python train.py --n_layer=8 --n_head=6 --vocab_size=2091 --norm="layernorm" --norm_eps=1e-05 --positions="learned" --bias="none" --beta1=0.93 --schedule="wsd" --batch_tokens=262144 --dataset="wikipedia_en"
MLP neurons of a small language model. Each row is named by its layer, matrix (down: output weights) and neuron, and shows model dimensions 48-175. Each number is 500 + 50 x the weight over its row's rms, rounded and kept within 0 to 999. Numbers have three digits each.
After each neuron's rows, "fires before" lists the tokens most often just after its 100 highest values on Wikipedia text that the model never trained on.

L5.down1423:501452390352502453510435454487512528580572493578413446486532439517494511591539479553579479405495603443386522552452484438564552549545515534431467499506410484529507460580517520487588574425543549469494558532525554487552493539491468534424460603464433495471509531523435556553524504535561551435422504536548503473457626495433457436578522600476513535435525518464554504521468517502478504556520
fires before: "\n", "| ", "Go", "ents "

L5.down557:492540476436575447572533595536508543507453331527487562586556542474499503482536442530381558504412491501545468464464537470576535505443578487401460553588505539523515454482493532481439515570465414564553493552504526457586575435447562614482501506536439574530563476438481459570545591498466499609525501442534537450540463468462513508472566490463476549475598450558508545497444442527463534581543
fires before: ", ", "-", ". ", ": ", "th"

L5.down522:541550491480574450352483455461587466526433414534559531436568559565468482545530489450506462431487398455465486491430439582560424500445460454516533505452518475406596449525459480566534508432408485543524511504516540426526506468503618489536426544542500513465469580483540434459488456458568482443377425517489548501483573485509545525499474500466493427523425485462501532509503522461547518472543
fires before: ", ", "\n", ". ", ".", ")", "| "

L5.down424:477613505424596533526494515559530371429508531566542469438508426442515516523559487548411447604477457396506369420514468527541471465493434463473524481525537481432515492506512537455509412577534503516469463475454535442383556510484430425505400481640501473481431501477448463475472516470517487441448517599555500501458498463560485548576518568414573612556548528530433493438505464437577577457506
fires before: "| ", "- ", "ly ", "s "

L5.down338:549490556451485534468427468517487504472554476556453441444450438485537530584496508490414519455488488508417399523493411570502502488429453448466480498530443528513532437546473484531437435527535540570503513534539481450501556586578443459455469495579526440474609596513600443565474466464455613432444507529515535414433561559494575432508475373485513494421485483558528520497532524502509517488510
fires before: "\n", "\n\n"

L5.down736:512470544514328539552503491445518454500510531432529533539452431553447473544498535521620517432486414451546502459504503552483508571467556529544525490518454440524555520492561518542485560488547471523459449476507550422520585453380557389437534411567510470496454421434561510540504565517557500526397572494411479552575433504524514518422506552512568522537521526469601374480487500404484494470514
fires before: "\n\n"

L5.down350:466499425517465576515505632509499493489466559470478399484467453450446513476524549569494575479540399423541501518411501463521481465453449520484500476489521470456567566509461461510426479416569487388423385505566475446421519529515473437548519441456393446476450519506474422433533529606584538408487523473451522537541568486453475597435499534541473398451349529561442491512439519528527489442540
fires before: "s ", "\n\n", "\n"

L5.down719:515457545500580572523617529531470443490493547521415403412513532489431458515466395567513476522510504471459488411444522467460459566518475473406485513501464477431560423521509446534486456474478530431568567444438614471395473475443628487542450527530474505443516439507436497450556499492582445503452555562595548476477411499459539474489511513512486523524438572518466583513461521491455498448527
fires before: "\n", "\n\n", "ec", "ood ", "ire ", "ents "

L5.down1022:562568532475462473459496477477523526466543492510462560469415522493451531505461520430449501573539443358567524450452532588365544507499491598500381444525548503417438587492519490602571550449390410525505466603482541533461476515437503603478580497421563444461513529476509504474486470519513555517480569474512560477383546444502523436462500513527465460480550492544526470491531506495474526460497
fires before: "\n", ": ", "-", "\n\n", "is", "as"

L5.down481:539468478499546514528559400547520417512545579550450468577535509553491467530412473488521516568531484507506472469521484582537447475512389443480440526560551423497432450491514460506470482450579457518512532537489553552448470462512454497611526512533618529482423409413463532481430498421545511501469458548524515467518606486415460465499468507463467486404619450494414528552453523490531504479466
fires before: "of ", "was ", "for ", "is ", "in ", "to "

L5.down1270:425451557552486429481459475473437582522452610556523506502515506543495548388525460531525461485520532368463525445550501498499556549475424612441447453471551529544488524478451645559611548443472464505466425539521433442553483485516485494489427510488566494444526506516443468455501502535507449579597519499392461488549511547460629524461535504593529507604509566535523446489451462554542465499550
fires before: "| "

L5.down1444:562502450480509533519565495469536454625456462535490485471507451507478486552524487498532505526481559528529524489527544524499402545474493507491483453524507437436551486482489500558440526690579513422584602555388524468483491394560563552426486428507498437430443431504416439491473468501534632484441365387460487518497564504546547556467543475546480494476479423527471433486486505501453457477436
fires before: "| ", "\n", ", ", "–"

L5.down1094:478531466517475505521582461539460510549465472496495452524435436532542504468504335489556400523531517543500566411450523545479624477437615429423451480471547519462478439525516555433497492456507473526482535572476433416541575529405591493448469508407545512472462536448436546480507488474482525421550496584476494435461495422513503453474421409510491506571469607456439504520539524463507539536482
fires before: "| ", "== ", "==", "In ", "==="

L5.down1089:530497414483462471498556449527465505572447550419556566417548537423524512514444459582539488476559580449439463494469528555522419470542633464432464549509503419498476461462404465513451494365553475525488545495474512481475585494452468554446472482479561539493529497510464447408507496467451480494484519613310419539463560498391508519464590570519558478590496518558514587541581542467574468442503
fires before: "\n", "\n\n", "sit"

L5.down1243:447493451533516507446369433529478465566429496467464499518561499481392497470528478472511510560499538462519434449477466526520504488479590431525547517475468578452567565481489524483496483422515461556530434454499425484546504448410572555495462567482506419518479490458482469473548489469561485508430475529454539466430486478472528459465512500560512487561494519492487494549447542542553477486523
fires before: "==", "In ", "== ", "===", "The "

L5.down493:562474442413461535468420393521439440502541558577519492536489487489508509444491582555512497528500550504473612509558558449488448442498511574502470516542436468541536508480607504510485494577488472479517538428495477553461474433555576521511455431464484468507496512482496355446509513457559535473445411478520487519482493404434483467478495526526494451467546512448419447413522538473528484510536
fires before: "- ", ", ", ".", ") ", ". ", ")"

L5.down64:516544485565442515537449514481541501533484475524508495473485457427491571623423382528526452455503552494471515386506492505486483516451458424425488538521488546497519513484530544516400466509604511510412453416509432411407603464572535539545438561490554509568406507480475534452577539434521633485452528555563420567449519526445527498568387420455483535491525522570472525584457483480484480477514
fires before: "| ", "|", ": ", "–", "of "

L5.down41:507521469560491508494590502444456636548550475501490557486534518487518538433458570588548562514547449558494512537539518535438527545511556448407502446454497504524565555502454512438440482526466484434483479506522470528477508419489430430459508504446482547454534483513528462427483433593460566469525606522430458526424506590517519467481512455486466448469556505594466502510483529502436551492475
fires before: "\n", "\n\n"

L5.down598:432526572491518570448491486469519557449517477537617545464554439419505544484437501510519511526435487398500379578507379410522491502470501490551516430543544483470543520506524438611554578489511525560486524507631540478525513508543575532442502437487433547388559495452489439457581431433508504430427467480448486555450484517507522527551538444494440544471475496456414551501579446488486480552474
fires before: ", ", ". ", ".", "=="

L5.down1274:415479492456512572553355500460463553515521514520460557469558432556489404550575526509457518590453514478491537518469528515497409491489402506591437474384517567522468536490549529561552527518586499526461580548481460540508561505503479496498547448494525475544487598537434482514513505458511538387503537506468458413487482452436568523431483472538499428538394582501505476455513375526526518577451
fires before: "\n", "\n\n", ", ", "ing "

L5.down272:461447453535473484592525474452440501589393582532508467411537388418466547540411461541525373553527530476417553466498484578588541490430538504474483399498517467550533542478555472449521499526542434442506600534485531558441493523579458435466478394484508581515437496498627501464483448439541574547446499522474509486455467488533522573461487460518575501518479506605531442617434493488510508418482
fires before: "| ", "|", "–"

L5.down885:599514522552604477475523510472509534534483562510481528553523579503411510487448513480507489419578530453516568494510487532536558570479475535570568550367496494527526479522529582464608414387357552484503605496505484538419461517448470594463512513401498499514516446450568452492510569464491507427483536562379482542490490514589491465446504453492482440450498493482525416585516496461486502502464
fires before: "ed ", "ing ", " ", ", ", "s ", "s"

L5.down1381:497566511413525490437478612401495512512525357509484516506595533506548556474550436479468603479557448550461463470576456476435514518498507516455469464307455441593537545502514575509532559450519516431502531376554581406622491569470511438536549589563518477515556514517503556531476566452537528420473466496534543465491452557525424469492505549558503425479526564542535486560452392420438535484525
fires before: "| ", "–", "\n", ".", "|", "|---|---|---|---"

L5.down1285:556505484403510580532555568456479414477522504500533458518473496530469425449462558393552536504432534486498549544472538612566401503448463498458549519419467524481445564598531489618453444412492487449443579572452442489432568502552412605528488506466520400479577493508558540500475514463538529586451581458450521575457448547523469573537553500505470532400492462550457515432542520497496449469485
fires before: "to ", "by ", "in ", "ast ", "as ", "on "

L5.down956:458557532489474459413508517500494464584533556549495503487518463494574594552570518522469494559454501525563618449426518444507528489433480580482495464526513601600502439468542538491498436580378464519504503515544432525533512428549494416516499539459534529535563419517548507480494583484462549468444504553528543469462517440522499448528471450570499535533473453504496404574430518470483523439553
fires before: "\n", "|", "| ", ".", "–"

L5.down1415:544576446598494448523491476461544551439454523452506522422442468441425537479483384441506494532470472506498502475484519495539500575437575458486440427543464530420580483538517518553492482536564434575376414471453382475472469511592450380523507469449521480553477573465548551557449598481532569453489528566463515559509574466502475477506534492553528535439521510514526487546568456517513488582548
fires before: "s ", "\n", "al ", "ian", "s", "\n\n"

L5.down236:546433535471519529615479432457480497574508495469457416555531529465460563523449534445496472436450486443494546505548545528503459595521446603574377390549490525449472506542435561562478494549511468495418457537369564486482461489548485418484453594514490446439478492496499569493419497420487518424572525485424450436434551426509527451550491505543477507530496419432484506579555487442528481470437
fires before: "| ", "|---|---|---|---"

L5.down264:485438445593543453598460458573397470511523422514437499488446446514468527517485558435428457517491489451510483437477547448481493493516516467429538482537525535473517474475520428439502548458459582563482568479459458469593522378607512459524578383447463452441554582443517490429507528520457541476481592488495610468614527474564576484462465584623471374553500439401506426482567436460563588512547
fires before: "==", "In ", "== ", "The ", "===", "=== "

L5.down439:533422522471496493485517479484509558505547538462587499609550402494468541558459513567496578449466429424480455466516485539531514481537484473490531480528542530536507532491505495446508516478467465521416527492438525553469450530450492514480442557472537530542487564592522558496578519466494574560503436543534544488493412421536514470459449551498387549574507585553469548506541552520562510510466
fires before: ", ", ". ", ".", "==", "\n", "\n\n"

L5.down164:530439577493536586515473522567504553477528538494597439504570455490464362529471511458508559478547536505576456541428520534612530565469552563569516536570510489430511510464577549552480536477473496516428525590538516504524481576413542492492463361507496516497504503433532434525596612398454455524455466553413558594531455505469466567444549420474575446517539542555450498499461479397566552571504
fires before: ", ", ": ", ". ", "ed ", "s ", "."

L5.down577:569557465487548585469511450542575475480540565614391508562515445373476503549630490536442551430547443471554435552449511479461583581546560440443474409427467537549432446486565550517507560453471503512589458513464474495571552438544456473410544439511483537494505573531515476492484457526478482449463426585556501502553424526481501464505453471549524572463502497475509467579600493543541564490447
fires before: ", ", ". ", ".", "3"